python train.py --n_kv_head=3 --norm_place="pre" --init_std_qkv=0.0345 --init_std_o=0.0 --lr_head=0.00649 --warmup_steps=483 --schedule="wsd" --train_tokens=535100000
MLP neurons of a small language model. Each row is named by its layer, matrix (up: input weights) and neuron, and shows model dimensions 288-383. Each number is 128 + 32 x the weight over its row's rms, rounded and kept within 0 to 255. Numbers have three digits each.
Before each neuron's rows, "fires after" lists the tokens most often just before its 100 highest values on Wikipedia text that the model never trained on.

fires after: ".", ".\n\n", ".\n", ").", ","
L3.up1134:108140144157149135170099062180091111129183167107106105112141199082154153136139127115152127192161061174118157149158170145096064087059091103131170121118126072093125094097139144152135115108098106144154091159128119112098155122119092080120136115223033129112115192081201095093082088168120149136

fires after: "0", "1", "2", "9", "7", "6"
L9.up419:127162058121177078062106102189118157199144159069121120111103086183098129125135139089130159142144130121145220133157150073189113161086136098087119109125101145128097128110188165095121104131091103165147136055191104098091161154159126152142131117111115081136122170130160142141102109152141121115

fires after: "\n", ")\n", ",", " (", "1"
L8.up16:128125142094147137140118166153168131105102174060060098062135142155157162174135104118176095137128116140142121145157103076101133154161125162130162169134130030155143110099141134116152176134144161182148144108086104101105175081116084136112175158152120108137132101172104110140123110105146117118

fires after: ",", " and", " to"
L8.up58:104144121075149094133075137107232121089120152150167096104145101157146175115132115086129161124148122120080141105075182118188094067098144145093142142108104112109081112092139112112167083125148120127155112106144102162111125149187195184193133143156074139142056113131170120170147015154109115118

fires after: " the", " The", "0", "9"
L9.up420:047174104135111132120072155147122160219130202143157115090134083159126118097148178125122133137113113136094193062194163124143119130108162169073140127093119130107078180116151154107116110072113123173160132113183100128093070159158146140085156216128096107096138102163135095125123162164140115120

fires after: " is", " was", " are", " be", " were"
L8.up1403:107157112147091099132111108085165174167140145145147123118138122097140155148149107123136143177160157129121127046131156165083124107142106120148175092068197121145068068132121157068143109130184121104145156084126113149134104171145109124073108146087067113154084141135175095098163101150157124134

fires after: " |", "-", ":", ",", "|", "y"
L3.up753:120155142101153154183158145198101081078140135055160131140139068105121112211190071083150119154116138160184118115114172158116111103072098153076060147159127127105091148144140096113175151102119103116165127140120096138146098121090126133119089133137166081112155136157090103118072161157117100151

fires after: " |", " "
L8.up595:122108065143081166102141089097088133136123100123186089130135115097129123100208104167144166147170123116191118123098132131090093130126131109078051155149138075131126165137119139096140107135080114179210154158142119128122097140144158131066159123139132145115139062138092164136094141127103082172

fires after: "1", "2"
L8.up1404:127125120135117110163186175122126090118119119074092139099131099179147142104100149105145140113091130161109193126139096142163141124165210151134169136102171171176115104099139183191084110092060123157107094093177109139116147099148152117133180168146178081094133127138091132120140157107182128144

fires after: "1", "w", " played", " well", "aw", " w"
L8.up77:082112167133119159087174150182115115119119139127126088079101077107135085184162125125114125087111165065157112178156134069119134116119149136098169114166135071131066144127125178169204149058116091152139108131174148121118107128192131181111109132120092121096170086126094063157109082106136125124

fires after: " |", "9", "5", "3"
L8.up670:089166034159165152136127104106138086139101149108166188147151168098132155120173068107167120104099137155114179102136092115099106136138204059151132118143106110148121139132126145076163134132109127128209140126131074127172071131140178083105177110097147106092125168158107126119125147179116131157

fires after: " and", "5", "6", "3", "4", "2"
L8.up1361:163150085109129153138106149134168141126122210129126112117105156129092151118119141138136150106149084071110111175189166100131104154130118119138130076102145104094124130113169150102096115122113106161175058106138124144000145141137143104139095109158086044111075138173173122148028176153173167132

fires after: "1", "8", "9", "0", "7"
L2.up1201:097139102135164143157122113145160135129204144102151196038157097193108116118164170152198134080080065127130183142171119115147114079078157166113178115130124121120075077128131113046097077148145133122115133148152111069152149130146128082088139137155119139128161207119113086095086112125171106113

fires after: "0", "3", "8", "6", "2", "1"
L9.up510:100159099134132134080160163137186129137150160108104140140136132106110190115155123121126107100126142124100162108160154066079131129098158086198158130173106124103117144125147133149171135122103086180150138115140092107164141133108175108132117130087135085147130116146160044135125094146184124150

fires after: "),", ",", " as"
L8.up1265:106154123159153137092083149163131091176152151124075083127131160095075159126111115135126100167170140164088110048124146135157187118116132154133069181148077135114108102126189143177104064129159127111175143115071107158094120202109141137063120113148116154128093204110150101189115142145094136150

fires after: "1", "2", "8", "9", " |", " "
L9.up203:128144101164141133118082123146148105146140154118077106130130185157111127122117138162136126173089135109118174126129136129149122093068169075081108086091085119094092071136110130182189137060096140138151094129106152181034122139154128076087185136144116147089118209113139115111056167098111095125

fires after: " St", " at", " |", " and", " in", " of"
L8.up54:061102124104110179094124118169054113119164112071156117118086101105145121172182094149178102169065128115109118101190091153097048114074167125099105058158177108118135131135098141085144159093106134129189128086132103084108103136165168110118178133188146153112152134110120147126127175164106083136

fires after: " |\n", " ", " the"
L9.up25:143152113140092087181101065146188107151123125176145196075116139160132139150118123151140098134174085069136147116163132115058079125101179153158172100121108100133120138129075159104075042124116107135139136172134139204115099104107099183133090116150057092141107125137112147147109109114160121121

fires after: ",", " the", " and", " in", " of"
L9.up893:070106077115154159116090147157137067118082103113206145076117120132135090155175094114148104121137091181096098093119140126116088118210171064134157181056109044145102124086145130114191125105116167103191090129176112095166039138152171145125197164114078170107114135126145091168118120183115121131

fires after: " |", " ", "°N", ";"
L8.up550:161152119154097159103130123133109074141168136076160125149146102107134122097203139100133071150164138134118113157179142201067122059128140152109116142142157143093141147135112106159146137161121068141154148143125086129155158162139159104090101166151166118136157152149142100135079139131117121163

fires after: "0", " comp", "omm", " pre", ")\n"
L9.up552:080081156146119128172094099151129050146139122009121098126103120176152145178144156183079141154171115175135185122101165138172154166174147100148152121151145128171154109101174132157095123117102113155140088082127126132129121117094131111167122103141103118080136133190153140103142086155196111137

fires after: " |", "|", " •", " Total", "-"
L2.up346:129063165097129171081097137104128143150101173163209115076086129125103194100195155097123110122108121140114161119163164090095051100075147171137103119140144114155103093145167116095079132145093112104120125143108112085095126158168121164155082118120145118132104118120121094097098076133097063135

fires after: "2", "0", "1"
L9.up1244:056159140123112073127109110116160112160163146097126093105090101160201081139136129122173138095137129117119121161101193129157156155138147096099127074105139125186167134131143165141103165088143126155111136107122127122176093117059179119137136155162139111113111186095161084143174119174145146108

fires after: ".\n\n", "-", "|", "\n\n", " |"
L2.up1041:126085114163152138128114130138159135141137119129188064070170126118167148148124088083159098146152095119110185110144152150087040133066125136065176157103162103087119135106185155165102119158117123135185107114118081139089107137101170152123144090162032153064035201151196075169108125169094076191

fires after: "0", "2", "5", "8"
L8.up1362:097145125145144152138131148134107104190192132122125123115057117108198122147125091157127187131136115115148132141150113113123127086111161079111092046101138140042130188139138124131100120169064175076124128132130110065153136053125122136132157097123139090125096149166110128081134081109153087139

fires after: "–", "-", "3", "2", " Score", " C"
L8.up330:147147171102120101078145157120112081139096187178098087110087116136104131114133156171082104173125125130115215120119191115118114069088108099127173077107124146141124132150123107138122145084112091125136062145174105178058088091131176089156157096128103155173100165103110084129104112131110100100

fires after: ",", ".", ".\n\n"
L2.up311:151152123130121100175157087163206119172156124160139197071097095134150159126142158087146156167115087136129184141101114123114147138104154133081187056069129109115113113093200136092157147132137152123188115128083078130080163134073091076073132110168084107058111139140129138124130157172149143128

fires after: "),", " a", ",", " =\n\n", " an", " is"
L9.up657:134118135127161139121098108206127067140175140142125189177124084106107156163139111150127103148159112186130121111167167124094140186093086130063174086151224095102091083126105167120147084123161087092075138138119080077160133176101134062147181150107100152074127209110174126097085098132142133164

fires after: " the", " a", " an", " most"
L8.up140:114159131130112118174065154149132188203121177142093154111141129172111150084125175114141119098121086178086152074159160097092100065095134074127140071139113157065100138115141114107095165129153177107166169145114123049118102149147135129083145131122122072133171156129171089127124098157137141138

fires after: " ", "|", " |", " not", " Total"
L9.up568:095155114095105174168107123107075145144135119117130140113096115127132106076087057127164099116196086110194177172139119147085117140088131124131114178145121132085137122095122112121132118149139092180093123100171093140094136141140106204155142110145105105140149124151138105148220112147132136130

fires after: " |", "|", " votes", " Total"
L8.up1397:181095096164135109145067059144133134153121158144123093126134115091110148167096162129114120139164199137116113101105161107090140115089166102107124121134122157127134152144126121089178093161128060194152077155145062141116171102147112141109158118149110142099099136186134047118138107165080103195

fires after: "6", "9", "2", "7", "0"
L9.up106:192139069121138091089157139130137145134112188079099120047140110138069092139130126131161190188115155094102191140171133120122129127089148090189179075077112116173154068101116131146125182040164134182179083071117137139146159138130122073137180168212121128082121141123118103159116209163172178091

fires after: " |", ",", ";", ":", ".", "-"
L9.up408:089165143125079141135117130186116096145163121114128116096097090079108080111142101107129117141137103131147140110120104166090103092111173154149103136153090104130137126129113147120099112081193097160102119104108124115080098116072130161085132106136117114077109105151123156150120160114038124169

fires after: "2", "0", "1"
L8.up1339:113153105139131134127088172153113156111139134119118094112104084124120107146152117143114140096131162119142172183164120118117084042077187125138129066169090126190131147095110114171130118105167103132157148099147101140125132086163128142073124142103103083054171092175114085172079049105096171123

fires after: " ", "1", "2"
L8.up1133:124105084149085109165100137152087130084146135178142159151093125154093160183170103103194135139074059108089136138189125127176111130144152149155128092083119140174121086141143136159131147121071097161143093142132107123147174184155138134094140135171126134121158115106157085088160162152119137135

fires after: "2", "7", "1", "0", " was"
L9.up130:108196096155172098130086102141127141151110137109113123082136117102097150139108155120093152132097122148118173087128087158111122137116174147134149114092084117119126140075132130124146097097111142099118133121067120074159159132084169112100149133147122094116096204151127109120072071133158104120

fires after: "9", "0", "2", "3", "8", "5"
L9.up1087:093148091133102156118115176148145099175133226070139178091142158146103143150103200117134147187143111155129184061133109189148114136105104106125204107124114143162132158112146155133115120140131125160056122145100110089090132140121128087096105104111118128149126202118143090140157159130147111148

fires after: ",", " In", " in", " a", "A"
L9.up1472:157118144108131105115071130155128153161127149170115109149137080140168177138083194116166117119143070198068161099170114128029120122069101140098110089163151118076144139119089167108063110157149092105147123061126093129126152107144159110090156138099117120057051170120082155162127121105173134171

fires after: ".", "-", "\n\n", " •"
L2.up1330:137124152137142195089106186176125094116138162076149105136107068140158170194156112121110119176139145140132171118119108147118120138060111107083133154094153110178136120154118113125108162092195111113114102119080080061104135132096189146127143157159126170067175149133107112133131167121111077146

fires after: " |", "|", "omen"
L8.up64:169136128143096178127096078124069153082162170089107142098107130136155089132143160167159125190130189160185142090188128132118122143099181154120112072105089114158162166190160137160096114127133136149128080141126108121103076049106141153140149092189158127099108094135126117132096101156108122180

fires after: " |", "|", "\n", "'\n", "age"
L9.up882:158089085176087153168100145083123095131090171091148119111085105100066157151155128156100109092125137107184186124116164159085133101144158161109175100120165081149137155084170131119097106123133192170144144130116135149137150121090101141170108131177211102135144062144146134082078105119137052165

fires after: " |", ".", " R", "|", " ("
L9.up1281:127104155133067130175142116090194099128080084144111073127107169108090108141189152087136115078157118136131138148087138102103145125190176093093155125184125086134120166121127157099114121139149096135125103088120083148112137161145071140086167134140174112126122104151145092165188135117080150197

fires after: ".", " R", " F", " E", " G"
L9.up1339:124131146123122133158125160075144114126158148122152123101061123086168137136136174139148165182118134178077159157149163103170122139163129103165149107144089064166110156134102144111141133088151134111145094109074138134081131196126125091058209150124107097131095097132166077112115100136139091139

fires after: " ", " c", " T", " C"
L8.up518:103122155086141153149145128122102101099149140029176135138092111145208119138140103090155157173087089131153133078108137123092120123175146115116123140140143052140159099101138100125133116152066119089100117123113123095151046146106135154095178144164071195095128155169160124144069114135138077146

fires after: ",", " of", " the", " in", " /"
L3.up1422:117136183123126149130116129104170128169161157126211143128102155165114139111166149165138152119050122106168150136126128119139133117043115110125101164086182029091118084076107127090134122156122163154178075147095107092122164175153082213119150199105116056135121143158108131115139118168118053178

fires after: ".\n\n", " |\n\n", "==\n\n", " |", "7"
L3.up5:100125129106095156135107115113120122085187156113122165128098161125164132126120116104127136137102076110114138114161103128089161074139129092052152133125138166092119174149106139113093096137133057080111091111086103173161063128113081145168088140120130183114111163099151072167146152117152082146

fires after: ".\n\n", "==\n\n", "==\n"
L2.up406:135171122146196127157146067163109138178165131134121172120159178189085181104088157106102144187109159090120125123131104131117126074098166122165172119137112117132122149050170152045161083117105158127137112137030094118131142097094152099106116138137069169049084131108138074147151200144118131160

fires after: " in", "0", ",", " United"
L9.up689:094134128174113083139087069109127113153150126065136109135105124087072231123159163108140146147141141122145105087167105129131099082135106149136138104144124172157046104101137190163093103154148140130206169132071109131143152111163139134151127136119108111111108131171143131125153105156100117140

fires after: " ", ".", "-"
L8.up560:079093114160119152105124111153123114134161173100099124078134057108163140177130092048177157119149162117147123144134117163158107119132097137136108107157091076156161157183135149141159142153115098144171118124154115086134096102130195075135177117177151189111122088137064146141073087151126118139

fires after: "1", "2", "0", "9", "6", "8"
L3.up892:077177163130095143163138101111089097125204205119111205103122128174121141150122175113120179205129131159099153053181137137158091113071167063173118124071115059107095164098112119094125085094132127127112127149079086123134123119116131177113145159127116118092133133111121106157130163117130092163

fires after: " the", "2", "1", " con"
L8.up170:125115132113175129132111119148156130140122126104149089085091120169174130131100125120107138090116139139135145197161094116150132109095204115089142067131119072094119119113145150128119123090099153090099090098118103109178049173085183145124147144119086106078169142126146132196075169132158126112

fires after: "1", "2", "7", "3", "|", "8"
L9.up365:108156034079082117126142106128164129137140143119190118089115096088122135148128137109084149106163141132216156143162161113098129096086142108125147161140130097140079094117097189155139095120166128136078178160138123120040123062112102077208120113101118081098136116171153124104129135132131153072

fires after: "1", "2", "0", "3"
L8.up300:145147087185167172185098129159147146159156153121074100080147119080111155102135092141143118116135073160119161149122057061131136066101193024148138088114105104125134174121155124171151170124086115196118134115107095111119114110114106115132147093132165049092107130132109069113102153122124101138

fires after: " in", " of", " ", " at", " within"
L8.up484:171114141123101108111082108199078087164120145070140135112081050102129076125188109088159129140106123157153131118168117118159040097148166124101106144135145143207065117134111092103140037110138134130146136147160096103159134123103154113066226155142134156118150111189118120141144135117084104137

fires after: ".\n\n", " |\n\n"
L3.up1400:092169152138061147130151129128144116185132172143091126125091125138125135163095118109193198178116134122077130055158146122117085111078102115078165157116119104164103144116091151166125076090139131137123105124096099141149107122089171124116130112070096177082062158168146077175130148189117091156

fires after: " the", ",", " is", " It", " was"
L8.up457:110182063116157096172059092121137077138131166103137124139167110086123177119103102076114130096153139159062146088083150143106128129090159107089134107099129122167108065122101153141098088145108126090108079109061083164125115222130086148147152196111105158116146124137139163147143178176115147121

fires after: "==", " |\n", ".\n\n", "===", "1", "\n\n"
L9.up100:136127110078110192200160140093092116149153130082135149114110129130174129133202103127143114134095121089100163156149099143120159133142158085152182083094184135144134163114118104123120106105157129121119113176097088108146080131108103144150087108163120183102165046162104065104124169107144098155

fires after: " the"
L8.up362:110132158178142105146128106161131094172143119128110092100080139150136107163161102139144128140096152125097108147124139111102173098139113093044103158098128105185198155163106097074143122121135089183115105104162104086152145146108103156105168166086061137162103112120164123152097163150106096137

fires after: "1", "0", "2", "8", "7", "5"
L9.up208:125116063166120139144072140182180100107105190123124149098127158171138143125155127141125116120104140150112233110150088152131169131115155104147126105158068126108129138096146127161164139063114135119151098134132085080111155100136114104145119136122076080153139132139127097131106049151145142151

fires after: " |", ".", ",", " to", "|", ";"
L9.up731:132116065091155162175153079133177092128114149105140140123085160096140084108129117117155135132157113086112133113136098122110136138107154134181119138117115115126129095135120162083123160117145087131135129109101118093100155158136112145074129126129127002118095129191107156149147131117121129155

fires after: " (", "1", "2", "0", "5", "7"
L8.up1165:127088149101097149121159154162120124120098143070140150102114054148161121127147168078123128117138140125111226153154131118141126108179154121151194137129116062145160084115168146178114070120171111130162140146100100086109120122122103126129104198164081116129143083155151121179116121140134133133

fires after: "0", "7", "1", "4", "2", "6"
L9.up134:078164098121108146149134143130083114159111129162063095091126106148128156123171080118107206102158096148135108136172084129147148073143175048184115087149138124155108129134220150181160167159137095108153097124157125174133090080145163146132218141152116122098148104141152119123096089129131130149

fires after: "2", "1", "7"
L8.up481:100144138123085115172100173128199144161135174097091109088062129113149138100129159089067165062122077111136165133128083107127138130185135102142153079137158099137163093153179119181187115127107143134106132109142082122157124130102153099123171112146132078082127119141148056113106099168122148148

fires after: " the", " a", " |", " an", "The", " "
L9.up1442:160104105122144121177153144124108102100158170077145111153111132197101069160251137077123120107088137165167114155175102141143084125128162109084131113146170149078144144132126134107126109131113124152158120129161130098157069212210150136104120167107142114091206121125125122105069144120104114173

fires after: " |", "|"
L2.up192:100145114128082129132133103134131130122143156149133130095131178106100088151150129066124128156134103158205206146157210113084129122072136110095105150112125117148097180186097150136126120127136110123092063126133138163082120120157122194197115046111113130091141155142132123169104134140096138149

fires after: " at", " the", " |", " At", " a", " to"
L9.up467:108139110123137131132132079143088045137150140095137106089130143102117160127197181136154133066115172132136064142143159145141121046094151160063085147132192085159143112162112105135178165130126101110114132114100097112105140121139166171113190118111142140135119154110100125108156136133055120170

fires after: " the", " a", " an", " its", " of"
L9.up985:084152155105128147105077120152126132149117146123065181050138118137105110131151169130159111133141131148119109099158131140098092115148093133154150109123176101091089101136128123133110155147143140081092173146192110102155094139157118165095250125153131111131138114085121093172097082154198111137

fires after: "1", "2", "3", "4"
L9.up1361:131183076099094234174097140156184121150150099131157143076079106135138115124124151161135144104086133138120147107074050153120125121063183115139136107114151131104108092087129147158094090124145099120085088091120109111123093087129166127127215129136104123112159137177103123092119137139127176122

fires after: ".\n\n", "\n\n", "==\n", " ==\n", "===\n", "=="
L3.up1161:062105114079145138143136103112132128152240126088130157124143138155123129146133145046149143242140091102070161074161141134095095108156111099123198126066163126099146159135089129137142090156101144125148150163112075126139139160121159132149131157181066110103136107156173094128119162176140095161

fires after: " the", " of", " his", " in"
L3.up642:134044148111126066121120102123185105119138131129152142141084153194165198145130124123157112120000142070121139077112126128096121172087134138148135132155107122127093136131186092131094124143137102134149066118143142133120112106149151095154170149105149161173074136123166144175051110164172105172

fires after: "9", "0", "6", "th", "8"
L8.up1502:068174087147090069174105134192157118109117169072096119104114161171128133118188130160118129131131122123119192131168151118145178138146139118149159108139089068181146101084119152145120111128169149157108100138129082121126170121122093132116115161092182128124110154158098118176045112127111110136

fires after: "|", " ", " /"
L8.up581:156076073089153167147114134140068149097107217095116172130155098141080123120174127156154197149145156110154126139150129116143127100076151167138097103110098100197186105103137148118091163125114164166134152147164089173149138116175086105098128210170121107152118072140187086090105110155152176163

fires after: " U", " N", "A", " F", " D", "2"
L8.up883:073109158061104112103120132114152053160126084128180100103111102120114153133135114121114115110129096135079098100114095165122174068099133137097145060119147065113114106177141122153165133100137100120163110114040109144174123164087194104152141178204137099087128125109189063069152202141126117116

fires after: " is", ",", "-", " (", " were", " are"
L8.up1325:070122128147153104104123065106101118136149142155185113159114124076197177113141145068130131172141140126155123156122137137107108120174143154049150142139142078078102110127171137119160136138165117130083153083122094108138077194126112162176118119155096091121150147152148131119072091125135129145

fires after: "-", "\n"
L8.up470:166113131103157140103160153135239143127094147058170067132147100135207172122120121147125159144114126091073138128118133135118077089130116112089145140080160121177189078138144199180139167135074108162160108128153088121088135168102197107101142129136105145102091178128163087158112133138117123132

fires after: " Japanese", " and", " American", ",", " African"
L8.up175:124109115107156069110158116196114126118189133074158077147149145131122149071147144104139177156137131156196122143138129121041103127134114105069131134134148111180065110097127176118125099146103109135139149115142089147133107128130109225094149208103093108113084089087110079160145089137138147125

fires after: " in", " the", " In", "."
L8.up1426:163147096175149160184141129121211146189171164121125119124057175177120166168115099129144104130134127058131169114187107075068083156102160143082115089131146143132098159105130142131178089120113151110151131155078125166106104087135044195168097105124078124141105110155197098141112104130129146143

fires after: " ", "9", "1", "0", "8", "7"
L2.up584:059140121115124041194147040169155116159173171102163144119180153208104083187120188088171120155125128108162150077175119133131100133168109110155146169098095082141081135043145122132082154073108128125119139136084103111145132104103111143107114188152170113185095082121201121140098129125156140134

fires after: "In", " In", " in", " Char", " of", " as"
L8.up1151:100114123172198105109109089101157113138120123077135104134107102136150103161107156158208103113179125146134145094142118182107131089127158123074075119083056109157132120108120093146080077142108162102166067130096122125115116199131130118110161196131142149247176144137138134127097187151142123127

fires after: " h", " t", " th", " g", "h", " b"
L9.up1219:186084089133111126133151124132136130131075190078152150062150149121179055131172136108185136136130114089046119134100032126100125158111090116169177107161096141127142120085088173153114090103134135105106135181159106137114165138124119099138131141152102075102076157153121150119136049155106105134

fires after: ".\n\n", "0", " (", " |\n\n", "\n\n"
L2.up1167:092142136198095132109085103108158119150125166129119156134138138169110143131148123092159180172183122084064109112123053098122116196195100124145151134099078062176109140043110169091130098107106126102143124143140131149143133111080153084116139169091116118062125156130132073145119160129143094141

fires after: "2", "1", " on", " U", " ", "3"
L8.up776:141126104106170215161165123116134083155153122139141134109125105153143164158125195177105148086099179123114191150091146118124145174108145134109140059169114119092100062108132082168087182131069119134144061086095086121142057134150168087122159118154125153098097096104175124068152114093080147112

fires after: "2", "1", "6", "3", "7", "9"
L8.up667:124157132107040148170168139104131126082101160099175110095108105142128198081110159152093147151108113136126176128082057132115086123103169069107080093092122088115090143124148140146135146099082159146122095101172090176125095110125137081154110125157127162072128078124110061137136082158099151111

fires after: "9", " %", "8", "7", "–", "6"
L9.up1385:098149104129142085076152147173090099156143126129117165154061107170103138079144062136126105184176181143121147187154137100156095125135167116132150135137135158164114130125161153120121096120080093177122095111193124111134101136108166091130108213150064114101163171120183100125117079123102128127

fires after: ".", "5", "4", "3", "6", "1"
L9.up627:078148092139139128122028149167117138164122105099170106113094108161116147083101074089120131172129090142107154107141151154137111113088221117125137119179121151106121095101105174147155123091167145122105131138148121068163157136132114152068107129102138106074127087163098071162180155115108122168

fires after: ".\n\n", "\n\n", " |\n\n", "0"
L3.up495:112149106084152090113155047167125093125115158102117179126119193137138127193130109059153111147185147137093144075116118117098148133164129154111151121121108114119119150106127125103168103145125092140146113132122096121124125102129158117140108110087103194100117222161138099148137172161144105158

fires after: " |", ";", " T", " D", "|"
L3.up1345:137148140107111163141130127141098058139094135048123089167037084112162107123169090130131128158145162120141141141135157134160129145065137139133078147146097155087136149138089148132134146096104107144134117120124133094106174067090141159167126084094183089090064085131152151121094080113114105167

fires after: ")", " was", "\n", "\"", " is", " Title"
L8.up441:138151075129108106119124136124184117147113117189185094162130119090142161109062138111096149117145181102118132122120146120132128118064124121139162144097226067124112090097131118110139115089118138110121100108097108155131148109089125159159115162148096093131096169134171088100099170169126117117

fires after: "8", "1", "2", "0", "9", "3"
L8.up1493:151143131174107123151108134176134110163109173084092092152115149135118174125198109110130142090106138130145171086190122113105129146105155076162129148165137116090154101121169139125154148115119155075155078164100100141117085190088122113070099173077181096099180109193083014183095141147099175145

fires after: " |", "|", ";", "-", " •"
L2.up365:100117155160140132166100117176209122132103135129128123070104159167087135168181105099110131143132090089159159129169126161113031175085102106098104140116145106110091142111138131066133137134192141105116119151140103154106121158151110159157119132118183132094022110158149098157134169146150026155

fires after: " |", " •", "|", "-", " New", "=="
L3.up441:068083136159124139066144062102167103140123121155127094123040101088138170130160125138144109126141147100165158129113108136092101135052166156142106120132110115176148127194103148122154111123097155132130091126126113117093131147161163113152116107106196145111143117138101063169128082147070137130

fires after: "1", "2", " –", " place", " |"
L8.up1488:101094123137133117151178076150180137124149063112155079164106128087171158160167096133155129150127178087194094176061137144129166142095116161118109121134140134185108092101110114179124123127130083143138136152128117091136135131123119120081155152104175092071145081152052148113115055115117186168

fires after: " |", " ", "1", "3", "2", " William"
L8.up55:100154123070162077125142088116105180177122161108156185105121105100102114129141054160148095153156115119184118122100053144144043063130141089155107116107080106089123069163141077133145171103045093190147157136133085130079143135120157140106149099211163170160124101120153098082117130140150139159

fires after: ",", " |", " He", " and", " he"
L9.up38:127138154153203105153147114144132056141166113145177094124152115123085100069104087073197126135104123111141116117095163162074155082108139135106111128181189100165148124117143127093175135074125159105141162120140132104111124139141126133142172110129108101132124140134120116165123104159128125127

fires after: " ", "–", "1", " Year", "."
L8.up462:137111120153136122119103135138175149149130148121099116102097109152156101199116148126105131130156141081140173121175149154117133144149156161138122066123119118120095092128125091142077091115128130188179098091125098105194053113116090111112171096191142114148139129119170130057142114141126148149

fires after: " ", " sc"
L9.up1321:131144093109158166128127092106132093137175177121163167130111109128055165148146086105168118135156143101150104079107121105148103103149087085169152125071135188184104154106154169043087147083098089137147170137149118108101047123079091156125166137190154073132134096149148128149161130122163109151

fires after: "1", "2", "-w"
L8.up461:137133143096166100084116161119184149150115136072071107011097051114178132175097170153112166064138200121174119143118127129155156141097122180117124112141142091134065122134141163145142146105115172106126116089054090096149163085135124125103159132134064097115139125126147106132134166110123130124